Weights of a small GPT-style language model, trained from scratch on English Wikipedia: 154M tokens.
MLP neurons of a small language model. Each row is named by its layer, matrix (gate and up: input weights) and neuron, and shows model dimensions 16-111. Each number is 500 + 25 x the weight over its row's rms, rounded and kept within 0 to 999. Numbers have three digits each. A neuron's up and down rows have the sign that makes its largest values positive.
After each neuron's rows, "fires on" lists the tokens most often at its 100 highest values on Wikipedia text that the model never trained on; "fires after" lists the tokens most often just before its 100 highest values on Wikipedia text that the model never trained on. A number after a token or word is its count.

L7.gate216:493462519520486521522542514448486500522516524472521498470507469479457525493525472502533493523487493561532444488499508528509498501538530535482487498487518474509530529481523506543439500526454508484574500502485469498500508489478474488517511497529479483460485519491533498451491452511498506522
L7.up216:488518524534501537491501487499504457511499509492530518501475467513527516496526490466513492492473534511468505497495460541520508535503557453485491503491509497488461436546546469465499504509530481484537531459490496516466494519498476539565437515518552495525483500491491499470472497492527480510
fires on: "por" 41, "tur" 17, "av" 9, "br" 7, "iv" 5
fires after: "re" 31, "sup" 10, "w" 9, "struc" 8, "de" 7

L7.gate291:468532483479491488511541538482490530498502552503518480518513451508507514532500475506511464486511492501454463511516531491515462454526455457462461535493478531527482460531494551470504472504459489483497481530534493498508475501511499486505542509480506486476503474483527471543486485504480481499
L7.up291:506509519487529554487480504463524510505488491511472456475529500534486541485566510504546486547498511527495467457488482471496462495567503544488493513496518533528489479473515460484520509483492469492487465505496494491485496514503493492476471535551496503470468490498501491503478450531485493514
fires on: "op" 43, "5 " 9, "z" 8, "ain" 6
fires after: "evel" 21, "ur" 15, "| " 13, "li" 10, "pl" 8

L2.gate96:525484474540507509533483492524491525482486526493569521480515501510518555496522495489498479555479455485485527554506528484458512560467479473502478493539482473528512538478528498482462523519537525494509496491530491500515432499523477484471515507513544511535488472526506493449483521511524489474
L2.up96:516491489482512550492490495462503459504496460508488484521469492510443460498511491527511482488510529463535486578481473521484498477467481482502509486478499492493490506530447497524553522507494503490494476493560528506477602486503518498492507563522533531494486481477514464490471544513486518504
fires on: "but " 22, "when " 15, "after " 14, "It " 10, "which " 9, "she " 8
fires after: ", " 42, ". " 17, "ed " 6, "and " 4

L8.gate618:506520507488509601496440500491522493491504475485485532511525523514507475499460446477527490519512518514518501511545549443508514506544521521503464519488516502474512516495509503503461469542509507519469491499521471489513485501489479509499528483501476511525508494496535492460507476507473552501
L8.up618:502502493506519527552507492563518534527457483493527501512528501540543510509506491501515488502442497558502508550515485517488506469513522467500516492465524466495505482508491492531491501495494567494496518512522504513531519514486451491470525471444514542489495489475499491491514515534515460491
fires on: "c" 94
fires after: "the " 31, "a " 10, "s " 6, "The " 5

L4.gate444:505486496461494551469486485481504481511492514491536528475474460508481460545472485511526505462550514483508487563488532483471541473485504496504509512510515521498501487483486491481466521458488508511517446518486498530559504465472507491521507506521490468479460519508486446472485483462508491478
L4.up444:521494494486473531520540549496490526468465465490503508495461519419507466503487517497492485495486476506541511469540464511512480511533480512480466494541511510510532522529484483522507491504465473523474491510435481496516493486540458461503495465510453480523511531493496454492467501478519523528
fires on: "es" 21, "op" 17, "ess" 16, "ation" 8, "on" 7, "em" 6
fires after: "of" 25, "v" 17, "pe" 14, "sp" 9, "ce" 6, "de" 5

L4.gate102:516489448507492540504522497481477493530506514491531494463478507525539502501476505551472456499524514534536491460467490477478499549475487532474485493507522485481467490526479518463509540474488499490488475510514500536609507524507455465473463494505476459501503494486527497498531510493454481495
L4.up102:511408486502512523491498502494508521462495531491560508515562471539498511527496525479497538485506479508499543530511510475529495517509462505439524484464520505504558476502458519481517532517545471510533530511541504524503490520504518514549490490479533490457449423546501492485452488517513478528
fires on: "ay" 26, "r" 16, "at" 11, "in" 10, "ever" 8, "and" 6
fires after: "d" 44, "and" 15, "s" 6, "i" 5, "D" 4

L2.gate320:483501476493493540468495495528482513471517505504491465485452511502530474459516508509492472490497493494466509504497512498472458517490484451493558523536503503559521506472494521513516503463512486488463522539521442511502553525504477506502529489553491521511516501472481482483540487517518550512
L2.up320:526490453497519529456521476523488523448520480511505486503470513504510457506518515497489479481544514481512514503469537512470460497497499467511549491529498491517504505465516496504519477504474497482476517524532477487508548509484483498516533500540472491496515509465499474524492478503567515497
fires on: "He " 42, "he " 37, "she " 20
fires after: ". " 38, "S" 20, ", " 15, "where " 11, "that " 4

L5.gate54:448499485464495512514514520481490511519527501514458449515530527537555489525520500437517515500500510514484542521520513496429535449477516478514512505469497510519488490490501527511490510479527521545499459534470513528510487501502463458490508492511494467521545494457480474558493550479519503549
L5.up54:512490510524544495505499522466486469519524493493469509502528496498477534480513505468545500482459476467512500475519516504519464502508526552530522534486449453519458474509498494484545479501467514510552542491537473492527489499489503460453478520496461488515501489520535508480494516476481506542
fires on: "m" 44, "st" 16, "d" 11, "ar" 10, "bu" 9
fires after: "ri" 42, "li" 13, "el" 12, "ly" 9, "wi" 8, "gr" 4

L4.gate359:462529467494479505442484522483467508460498529496452473519460514502486476485499519450480509493521478506497501473504522451490519484506510533534517518523509492507526526512530495492515488480471531528517491528485485500499567472509517521534512479491532522507510500467454464503471470441481516500
L4.up359:449474520542554444536512470474508511504489526499514465497486511535445515488491501483500500442470501501498495496512512492470487466496451482518537453505525502493522467442542485492516470513486499524525509524491491495496526539499500515450486542492515480481483501475504512467535475497522524495
fires on: "en" 44, "ag" 11, "k" 9, "ad" 7, "ol" 5, "w" 5
fires after: "ro" 19, "H" 12, "th" 12, "dr" 9, "z" 6

L5.gate194:491523514448519486497482490527521495501518503492500537505451497501486492499494500469485459502450491508479531458490478485482447485498473481480485513516514497553446497469495501519511464558546529486497524522481468547520533493526493524483461519500517474528491446517506513508520515517523505532
L5.up194:522493494495514484532520489455470485524478489510469519507549521532469485530477479480573467530488498497474504514524518530514538476508424539504520484562487522510538479487543540529457515521503509484507489495559512512495476517521470504467482466542463529539529431496487452488484499501491502514
fires on: "ad" 31, "ut" 20, "stit" 8, "end" 7, "u" 6
fires after: "stit" 13, "dep" 11, "In" 10, "gr" 9, "L" 8

L8.gate68:536528488502514503523541499483485503507506516506515549510478545598504522545494508500452510512470515524452438499496494534536515507518484485458520479488537497466502475508482495498493520503504513505530518500486510502513511506456519521466501518485472472452474465510470498439524488500480490499
L8.up68:539490551462490502516523513462526473475451462491468485511528463495515513506495488518512499488472478461488509492526533483519540484512500498496552525542474469517488503515446494496496484483474520475470468534492458502515531507478475524493484471518540490500507506512493433468477544557507523483
fires on: "6" 29, "5" 25, "4" 15, "ant" 11, "4 " 10
fires after: "202" 14, "201" 14, "200" 12, "199" 12, "| " 7, "st" 6

L7.gate439:484495499533529556530490497504502514502502465499492464483541502522483475527537477498495489450481485504541529478508443507527492475496464509479516434503499525461515455434523534525540532497510497529535531502521517502509491474462503515505448462530531496475494507463467523486492512485458468516
L7.up439:474495507523484486497486512529483515513499478494501510484507522535535535490548500478515486502506498486514498512504476498521470524536454523458478513531502448502502513472518463491461483518464564526496533460482456539474457510558453490487489514511487487497509440505505538514515464519527510469
fires on: "ic" 31, "i" 15, "ac" 14, "ti" 12, "ur" 7
fires after: "M" 20, "m" 16, "om" 10, "an" 10, "am" 9, "em" 9

L8.gate30:510502572520501506493515504474507515490507457508518539502544487511528530461534505473536496441452514504509457510543513439459468530541522469524454507516504523464516484479519508476478513492496505511556500532511474497521502473491506506489525487492514458502541514498514474525445492498536473493
L8.up30:512475499519494518510546519482495465483504526498469549510526502485521486439498489478518494513481521508518549540514429500520515516523534459489510502459518453458482463530504489468471468519545547482516526489510487484492471505449508478504522500495467506455514522529440493493535495485518478483
fires on: "om" 17, "00 " 14, "al" 13, "od" 8, "ec" 8, "es" 7
fires after: "t" 48, "T" 18, ":" 14, "D" 4

L7.gate94:544516485460544509514493507490468472494500499459498521479471518501499463489512494477491507491520481536508505506513527501465471494520462477485489491483501506515506522480483559532548513529480472482562472499518505470523534479505489507508517503472514510485491484462491550457524460511450510486
L7.up94:512483514432491474475461489559523438497516506500533498496505496499512492448528518548500488492460484515502489516487473522519431503510511463495490490463486492534500472474466505508495514512509491489568524498520480493534486513489485532494502542516541507491493503524507477493555472502500503474
fires on: "ig" 49, "igh" 13, "ver" 7, "ow" 6, "pl" 5
fires after: "h" 17, "H" 15, "B" 8, "l" 8, "F" 6, "de" 6

L4.gate517:494460525515497544477522573480515505507530472472516504504482549484465487438466465498456507529535552491470535475495519484494528514464464487486515489519492540540496488506512509474508477463506485537471516478479485510516515469543510465544517461523501570459501491472507481442521499476523488525
L4.up517:548454485480449481502495511457533504498516486501496512476481520469506457500500507517507476501466510524536489548501506511517493548505460506471506526526494461533462524457547521536505494519477519480483503499517447478527507472442535476516567499501520513511516476453518497484500542529487482494
fires on: "ong" 18, "in" 14, "on" 11, "iv" 9, "ig" 8, "un" 7
fires after: "c" 14, "Ch" 13, "str" 11, "r" 11, "C" 8, "or" 8

L2.gate249:439521504507490519485539461519517496537534505491466527494461517473475532482491489470506487498511533494539519437512521508503459494464475469488534484508488536488533551531466506486537530467499521502481468503477525500470526500519522489506439516533490527471472488540479486504527476523505530490
L2.up249:485509476451509496470554519496491538486497493502516516482518506497470514511533526498507491503468503481531513496475526521513489499523509465501545492537492499493524532519538487465436454544527485525498501490499537494485498494518535479518479546483486472511507492511539506485543540480492570481
fires on: "= " 53, "an " 11, "ter " 8, "her " 6, "er " 5
fires after: "\n\n" 51, "Af" 8, "of " 4

L4.gate44:479518511498532499490499427471455524535472477522442489515527492488506493536565495492485511485550449528482557478510476482498515499508494479496530455489503549534519502548547529516521493530491485470545493512508464458486530518497528519471541518471513516483506517472529471480476475514520518494
L4.up44:496485479512488503525513523466483505466473517513522523511546479517490469469512512510469534478487478499549496462474468486511506510531556501520492501573505485525480515500494530505503509446490462508521514500480520458505518491461491490479530461487501518464492538477490484496478466522481510483
fires on: "ip" 24, "er" 14, "ers" 9, "es" 8
fires after: "h" 23, "p" 17, "ap" 12, "ch" 8, "ar" 7, "Ch" 4

L8.gate317:526476448517501518539489510523513494467521499477515520490500538469526477516554487509521505508512487503499542476466503495472473466492535492469472524547482487484476486508494515469520491549518508493524480517534483511506487438519466482538549520505500501495462495472511490497543508486517465491
L8.up317:521450496465464471487527510473487498491476504517509506510497497509509500555492515487482500542516493479465514486499452487468478510513500450484513514544514471512491489461547503541454530496495540499529518515536510529545491503496500498496533497520531457476494454453508499463533458495533529490
fires on: "up" 18, "ig" 18, "ug" 17, "igh" 17, "ear" 16, "ow" 9
fires after: "h" 19, "H" 19, "a" 14, "the " 8, "l" 8, "n" 6

L2.gate621:463489506513511541496468509497477491508486493521537513485506491534475469478540473497501476525553465518484547560488560444484517473538485513534508498505498492497540496472508501492522498492489479507501459520519505528530504490482491516500507514467529538499487475545534461472454523488457530504
L2.up621:461505454540508532492459535521497520545489502521485486506487472509496489457548485528495483537549487528482555508486538513523522481521497491547493507483477501538548518477510499493494485503503517504494500512469491547500488523493497495487501508462517514497484486547521497484440477488497502516
fires on: ", " 42, "8 " 7, "2 " 5, "7 " 5, "0 " 5
fires after: "On " 15, "2" 12, "on " 12, "/ " 12, "6" 5

L5.gate581:491512519492540475474477514484538498466501516504494539494497543510459482503527447489497491502542514481443488490540533421491479483480520499466496503502503496480496515506513478518493437544539473511502497485508474482500471482521514517484470482498497480493552474458485475478563465503482538496
L5.up581:510474536493471525512471484452484479552495504496496508494499532543484533537506522509464474467477532537523497491489480528536488437473502484561496476513519498483518491465490493482467505488533480527476462497510504527496496520495497484512475496508489538465498478461459476501459526552505455526
fires on: "an" 22, "Ar" 16, "″" 12, "An" 9, "ph" 8, "Ph" 8
fires after: "the " 17, "an " 8, "L" 8, "The " 7, "st" 6, "l" 5

L7.gate574:557496521517496486447477468489495490522474507478541476498531508508525510534527496535507482474517517505490506501478499466478453530545495461442544503485512492512463504476498547542497521544563480490516496486470490510501482518524527496502522523480459478503478537472478500509486549482472524498
L7.up574:490459451501477523494512471513527498481537492517524500523518506528486471474478466520475549494494511486548443494465524460533498513484482493507550509492508484534465483502502520481467496523510519499472509493496462484441488484493456478516541515440493473475427523502474536499484511469489532484
fires on: "all" 30, "em" 21, "ow" 13, "et" 8, "av" 5, "o" 5
fires after: "t" 19, "T" 12, "P" 10, "B" 8, "g" 7

L2.gate142:498497472563541527512468484522510527542465528497475489503550520508497505481468487517506521522556508492504512527492513500515503462520490468511515496479517525509535540475506490508525536486534496504534458492487521523520474464524520483492508514539467514486497496521518486495493548466471544525
L2.up142:516502488493511531515483507493484510509499523503478461492530522531528510504508493515496465557519469500490488573505510512499490495522520483514457461493500519457535503480499464501436522540475501471511508482521526469520449484478523540474495474519508540508489473486485474487482512490524499530
fires on: "th " 35, "st " 18, "8 " 5, "first " 4
fires after: "bo" 12, "On " 11, "on " 11, "ain" 11, "2" 8, "Nor" 5

L5.gate531:533444484503496482502534497517492522497494466473475543521508542482480487467509468524506481496493524502512498475501549473536458491541499510523528464506495507472514478468464478545480522511488508476468527522511491481486540508486479498485516479533507523468480516497522522469514449459513522521
L5.up531:522476524497514522505516469520517510514484497485496540522550488454533536510509480472481482554477529507513481472490471498506539532514541503466479487477478524534549510472517515577502462510438502487499494474503495475493524486490502469536485473543488525470509506536482488494498463488501495516
fires on: "l" 37, "of" 22, "om" 9, "our" 6, "on" 4
fires after: "pr" 36, "the " 12, "a " 5, "al " 4

L5.gate459:425539467493488514493491512504506512512494519462487542523487511479564530521494487469507480501538478482484492480491521461473529473484535485502458494462483482487481454473539547517510485514536488524474474512471504474516513514509482544418487477488462506481508527534491495512537531455495521492
L5.up459:464448471505498515502531517513488490481542441498488521513483470526531478459482468517508512532445502505488482483475507508503520523481502517485505473502485503474484484491480496476529502488520507528456511513525518501511561526504514524511519491501447542458462559508510475548514511497538528473
fires on: "t" 24, "ord" 17, "l" 12, "n" 11, "old" 8, "y" 7
fires after: "O" 20, "Eng" 10, "G" 9, "F" 8, "C" 6, "f" 6

L7.gate302:498481498509536506493526481480526479525519515478519487513506501518496502505551483436491486521506466519512491502499482558507468444457491498480494495475518481515523497494478518521456551515493466468498511528495475497510507504501470544497478537476508512534500493505550503520484480498465502523
L7.up302:559502469467499516525560460506479445538482517472555499526497490508481544505489544477467469519506494486463492496517501521506524515527523493471517501449468506497503460494496507485514465492505479510480537537464528508498526518528491536518480525505470461496502492469496480468477491468468480536
fires on: "por" 29, "le" 24, "pl" 11, "br" 7, "re" 5
fires after: "comp" 24, "sup" 16, "em" 15, "de" 8, "m" 7, "li" 5

L5.gate619:491458507499461466508518445515517508477502490492460512491545504504526483471503524525447492485486565490529480499469522469514486509534492488469517471468468507492500488499518472526523467518480534545530514536455493504512523499520494507543498507502533531470493512452520479562499482465536523510
L5.up619:507499534484489530515517475496500487493484510488538501462515492518512492515520540471482480502517520520509457510505460505492458499501511485484522479463503493520516492449507500497462458450519486541514486505500495489476552529481496474506530506558497503454477548513485480543510510490516494494
fires on: "on" 36, "of" 29, "in" 8, "n" 8, "ac" 5, "ou" 4
fires after: "pr" 37, "st" 11, "sp" 8, "Pr" 7, "tr" 5

L4.gate136:474497462497508465485468481528500512492483486491471453514477487509467501476488502476498515480496508484476539505470475491479507476467510471544506489489523509482485506560444462490553470542494499524495532517484532491477491499498478483489477492536498531491531516429515493500526481548530498532
L4.up136:520490508506463478548522507513473490498467490493431516491530505482476519537513505516470503506498503518506470572511412488497522475454471495485507529497487471480538509534490479521555557511539520492497450509464488487478459515470478506481506459521471513493471542499473484500528478505479496500
fires on: "iz" 22, "b" 14, "v" 11, "ac" 10, "l" 7, "nam" 6
fires after: "ar" 52, "an" 9, "al" 9, "h" 4

L4.gate461:493506475545500485514502496535523540469526489487503554494519511505527522510515519505508509488521519510458507515511457491505502557477499456493506536539519504508540452522506534475531477518506504481529513500476459507530532515504499452519535507491487452485535449482523492500442461510495491468
L4.up461:544466481446513523526516513474505503476479534501530491491520504549488511479498457532544457514506461477490483503442498534513490476495474502477511496509487495490499502505484473478511567513534451511486470481491518505496529526530475538498499509490517535487467521489526532480506495436484481494
fires on: "op" 82, "od" 7
fires after: "os" 16, "evel" 12, "ad" 9, "ur" 9, "is" 7, "st" 5

L2.gate555:497500488453514525514497537540495488481549527483473518501505518516508503479497500459503489500462465497474518466524550472470476538461496508473533498532480520557557489497493505519475502496522489548512541494495472519514546479526493480477511453535497517433493485471481474401471498536494481517
L2.up555:551494478485515499473516517504533477460509511514480486508503433539504478503545518509536510515486508499527539482502454491473491505495535480516508547536532501541542506500477515466469505480531507492529534543523485491474523525530484538507494517538511516452493448459512485514446499523533491496
fires on: "It " 32, "which " 28, "that " 13, "one " 10, "This " 5, "ne " 5
fires after: ". " 35, ", " 22, "and " 9, "but " 5, "O" 5, "to " 4

L4.gate627:511490486506529479442510497506533484539517491480478519496514470514466511480535503490511439524493464500515489528503503530501501517528518521455506472533495441483475491481482529514510529530524507516493525482477444493535545501538560469519508508457532525499524489518508517493512541524511493524
L4.up627:525478577498524548505485461491519479511502521498522533500537533528509529497540482521470504491488501487491505540530535509543511504504475479464472452506482530509535512529515477530468445507472483478464471507477529490498506498485501490492494474504500500515494472499465454509525471526474557513
fires on: "u" 20, "ut" 18, "–" 17, "en" 15, "ro" 10, "end" 8
fires after: "stit" 32, "t" 22, "dep" 8, "int" 5, "4" 5

L4.gate33:486446510472495507504469491515494476548511488466507499478549500487492529505513448449503515520496427496486525498530528488485455502482493544517507498475503517544539559523499488506484523493481475502469513511501488471501490496532476524475509497486504482491532482512525456449499504483476509531
L4.up33:490480546474513499477484475533529480461514463481519486472499483486469490521478485514509512495492488503491469452498504556527496492528494486478522548536455476509517508502487528515508499474504512499484519479465538524555502502548559499481506452496574502539507481524541494470500503504434490475
fires on: "a" 42, "er" 12, "min" 7, "et" 6
fires after: "comp" 22, "s" 16, "cl" 11, "tr" 8

L5.gate501:476544484497465455470488512511487535502546483478473487495521510501504482495443487460462474498446490476468511487517510491493517444534500484538496476507512488543457512481514478476507471536493476494500486541506506491475525518511524521510530505443474457508479475523557520474510538458515483496
L5.up501:479519507505501516511491517482496493520498501500497521481514480502523501488508515510472520509496477462494500504475516486524536483571485539488461480508517429501522493487471501476446512538502486509526465521495496525496525513500500493534522477525489459534451462505533457510471495528537510495
fires on: "res" 56, "at" 17, "it" 10, "ut" 4, "os" 4
fires after: "L" 14, "P" 13, "Pl" 8, "l" 7, "in " 6, "In " 5

L5.gate585:532454507495544501491553501459508508543483501496515480523545469502514536508494456449483480520447458487505484541480481445522514470505530495458517500461475468509508509487490517491517512528467481530467511515470473511474475497512495491494528504508504473503526526489543489509540481515503494493
L5.up585:491497465510498493470482449554510473517497515507536472536519500516472453478491539505500511518467501496462505503512440528513500516462489491495511511546504524555516507504501481506492557519518454518511533522499497461525511511517531519522477513483545530483493486439530482463484503459514499490
fires on: "um" 26, "a" 16, "er" 14, "el" 13, "qu" 10, "us" 9
fires after: "h" 34, "s" 28, "H" 12, "em" 7, "p" 6

L5.gate409:510487510471505486456505508494527472521481512483506518486531529488457464492505428536459493489548486477446536507508488475485490496535525536524482474521500517495500511506472473490509527552478524497474475503494465484526533506530477523531513481524504488538533472476528467444482523462426527498
L5.up409:483430488470488523531504511531510483513510502486538497503507533478488511514491476470549464516485446483499499484470459456519534456495538479431528525474479514444485520522510533495484548489518496458506516514497501527521520502501502516507541475469522451513472488444532464491493516495490505486
fires on: "man" 23, "ver" 19, "ig" 16, "vis" 11
fires after: "the " 20, "m" 14, "a " 11, "or" 8, "and " 4

L7.gate601:498467531513496472526516483496508481508522502477488546499509521526533521560490472493476489480468488512484519478481459493450428554508491477471548493525520480493483488498479489474520448495498487516513506509521480526532512486517529511450509525481464512476524535504471525488503462492499457506
L7.up601:501473475531516516492474508468501482525491481509509486459524506442492499488541471563515449528515525512530473517515505493486528510499514500517519513493510478519452518472496485464551444513508522543520467517464470481482508484509493453494460531434503535494522546520468525503495492492506509473
fires on: "b" 29, "e" 26, "ow" 16, "as" 11, "m" 8, "op" 4
fires after: "t" 20, "Th" 15, "g" 13, "-" 12, "at" 9, "T" 6

L4.gate319:495450460519535529500499481530528569497493486478537479487506533509516487470514482475464480486473492527494527490500485506500473506470446534511502497517481520513496497478503486492486478489477523473501482515496470485482494509501527498522475489586511525505495452498493452501482535542479504530
L4.up319:505489518520506535499458499549516536496538492472511549497490473514523486501488524505472503507506535514516521478490501506474534527536495495499490465491474539509460503561520484496483513537531495471518511497497473424559507505458508489465515487542562505507567479472494490524519532533470499523
fires on: "r" 36, "ar" 13, "row" 8, "or" 8, "tr" 5
fires after: "c" 38, "C" 24, "ec" 8, "rec" 6, "Dec" 5

L2.gate216:501499471471486488518489514494492519479546517489497500496485494510521514526569476431533453489490485513452479483495519492480442507556503468509530537507515482564469474472479517464538471473500454520464547489542464496503500476508489528538487499464494508530519511457561517469488518503502518517
L2.up216:547436471443474489488506526568530525522496484486510477491504491458500509537539516487499451487470457490474510497484537515511490515522493470519509500498524490566485487486488489506504490503539477500496502462487472506484444509516515500495465507437497518494465526484505480518489540519507489504
fires on: "\n" 27, "is " 17, "he " 14, ": " 13, "she " 10, "He " 5
fires after: ") " 21, "S" 10, ", " 10, "|" 10, "ers" 5, "where " 4

L4.gate520:489490510500467474424493494520520507477474487493485469502487464473526463541499493496471533446472531507441502493490501496476462502549504470479480493548531451493485503493503483507533492487532482478553531501504523501519493461465487484485498462526463497478529493481454460512527529577527499477
L4.up520:516495440510541487533514488513504526500507479503439481501483515527548533486547543473565524511469489508515479519511477477516529501532505550498486525561512504481515510490464491528486485514494471500544510502546464486479479486481500481509547523527481496485492490470496499518500486499507501504
fires on: "im" 25, "om" 18, "ig" 15, "id" 11, "fer" 9, "they " 4
fires after: "h" 38, "m" 21, "f" 9, "H" 9, "n" 9, "l" 5

L7.gate448:511489483513483498523533481509489525477484503524521503489506504492480493485509457486531501516506518487466496489487468509510463449516495499503513498529499453449486464492471495531487495516469501515503496489461456536520490499494495508479483530503525511459537439502526457484477468512454505484
L7.up448:503520460493522493547517444498506464481507449538512487513562487478533520487497504537509485459530498496493505463507525444517448487494461501490511496516509514450522510515482461497490492494499504496486478487442491512470510485531454490489487509481517501507530484522503505487520495537488470523
fires on: "ou" 23, "et" 19, "eng" 11, "on" 11, "ad" 10, "nam" 9
fires after: "s" 29, "S" 14, "ac" 8, "ec" 7, "c" 7, "tr" 6

L8.gate504:557497485514492506463502535437477535461533484491483509501463514511478499490472485514467490512467536469487539502514499491532493513486483456484531504496490476489479483449483524502522498511488518502459494504527532492484547484493518511517516485437494497536507474474551512475498499458485536490
L8.up504:509475546507517504475513452477529511544482523504466467496501501535505456515504471508515485489521477517509473487499486496479516491514493471499501478554496501533558509520544477549497525525526495514513489512550482485508557496509441492506521508483506523570528469495531510469469449495500515455
fires on: "em" 21, "li" 18, "il" 15, "v" 11
fires after: "D" 21, "the " 17, "m" 15, "d" 8, "re" 6, "his " 6

L7.gate493:471533493528487501483512494486480505525490514511505495487517493521523524506475497511511474527508503506530512494522512525506485523526511480488497522484527462482455500488496482516477459475444496449486459519549463515512503500477466507537559492462472509486526510462508458523482492489457464510
L7.up493:470534510520451501477512480496530482518484473475476481486540489521465574540493502549504510458483480514506508504460512518536486547517529460481537477508518504536480484502549434494518500472485504466497490492457481528489506500518508503504460484491546498494498523461495562487445453508533496513
fires on: "f" 18, "m" 15, "ess" 14, "t" 11, "s" 6, "tur" 6
fires after: "of" 25, "li" 10, "ri" 8, "G" 7, "re" 7

L4.gate357:504455473456479500473509511507511524483501497515521436511471524449484536491516504468462491445485506526500497456541536467502496537510458458483501492510498538494467447474481524466492500500495534482487520516490474520508495485485525521474467490515504504476496480489524476472523560499468489537
L4.up357:503503494507515499490492485506510486498483505507483504466497492473515514491541490492505479494508518499485480468493550477496472502552515434518532539523477499469528482499459487472481459538479466499496568499548517512522497498532502509500502525502469497492538441483469500483509485580504509494
fires on: "or" 27, "e" 23, "an" 22, "al" 9, "in" 6, "k" 5
fires after: "c" 38, "rec" 27, "ec" 10, "ic" 7, "inc" 6, "dec" 4

L7.gate338:543542482482525476504499534488468518551505521518498512483481489499487535454504513495502506467499459513494509485486498509456481532459465472471518487531512517460471522499540513493524496495473486526503523533521489486507494508521533507477491536498516518465490466471526440497467489478537469522
L7.up338:503526491455486480470547552452512518502439540536480505499501532497490459467489485473518494487497449504525518498484484505482477539464489524540480497526499506518454508471513526495509494488519511515560490523501517462484491550514480508501510489516532452490497478449529498533492497484503470470
fires on: "om" 30, "ur" 13, "ip" 12, "ous" 6, "tiv" 5
fires after: "R" 23, "h" 22, "Ch" 6, "ch" 5, "re" 4, "ec" 4

L4.gate354:505466530498523478496482489550511492514460500468512451514480498454514465457517526485504507512520547489519517464537540489465455505511530507512510522536503532490458505484507474527525500499510457491552528515497537492493494517512503494484476469552493522500543520479512492470474486512500505505
L4.up354:530515513447503532479489481455483471521506504482454498513490469500493489494518529528527528491502557481496494517559472497478466471501446503519498474468494497532568463539517497515514511479507463513512480486550458495507494491519508510518482539493503512509487509480486547539452502518498446507
fires on: "in" 24, "aj" 20, "ig" 17, "il" 11, "^{" 10
fires after: "m" 34, "h" 14, "M" 13, "l" 9, "w" 5, "2" 4

L5.gate162:497506473480517520504516489461505502507488492506515519458538500531539480508515485497489470462497455496505562447500460473492519513506462522522471495503518523502512476509543529525500528525505509504458542511461519522526559473513482466470486547521497480492471480485501522468535533506482448499
L5.up162:528534538473507507517547493509497491490503522502450450516520483548472516498499487492479499489510459516525520499490562538486496530484473470567488505471504505449519485496486521502516507494500486490574517514495509469530496524505534509548503486443519482465497505502503485535464513552539500496
fires on: "ip" 29, "ard" 13, "it" 13, "el" 11, "ell" 4, "r" 4
fires after: "il" 32, "i" 18, "tic" 11, "ow" 6, "and" 5, "D" 4

L4.gate496:473497507546524477476510527488483453507464482473473518488479496503502483518459492495481505572503508530489509500485466496494493496487500502536524531523493490421484512478502484484504488500486505533480538489505505464516476476496486454472501488471512515524490486520493515468554485502503503501
L4.up496:446459496535488458538495505435512493508499513513455480505477499479521480468483511452503501539518480532492529495491498516545504482522504564533528481524511491511502509508505482503475484474482519459538451502513528451513517482523539483480503515496530496538531487500528521467495515469487478547
fires on: "in" 35, "il" 19, "ic" 9, "id" 7
fires after: "k" 23, "rig" 8, "z" 6, "g" 6, "K" 5, "ali" 5

L4.gate475:504504518505484504512480482527488552498494463465491506515531536507491449518444530506530486446523531484483531527461520503518536480546461512481538496473533507470483461471478526475506500508479560521494504510553497521499526458500529496559497506531478530470488524482503513474494510482499429525
L4.up475:529484507518497523432507477515494468491466501469486512486521476513467499505504455522501498506512480484486521520514457495486493522483513496468483513505461498527561511466515549552456450551446500475495497468526466538516451504531488539509463511480501493459475499509500529467440439507546505500
fires on: "ir" 23, "ur" 16, "or" 15, "ic" 14, "k" 7, "en" 6
fires after: "am" 18, "T" 17, "th" 17, "b" 16, "om" 14, "A" 14

L4.gate294:488467519491551527553516487464476487465522455514534552506460476524509522493472474509453475506532495529490516499499546454521494494520491507502486512466497489493510484492533516482483465548489527541489532536515485503528501501438506493529519479467513524458464485473484483494509485493525502487
L4.up294:458478494511514527519499537490531515487507505510504516495462537498515466502480501494500518502426503505530495458512532538529511480522447528490496505606484485479508505500477510466510472501446511470503518511560540465534506499453513492488522493511487514478524470479496495506512528518493525507
fires on: "os" 27, "on" 12, "al" 11, "ion" 8, "ad" 7, "ol" 6
fires after: "th" 18, "R" 9, "O" 7, "h" 7, "o" 6, "B" 6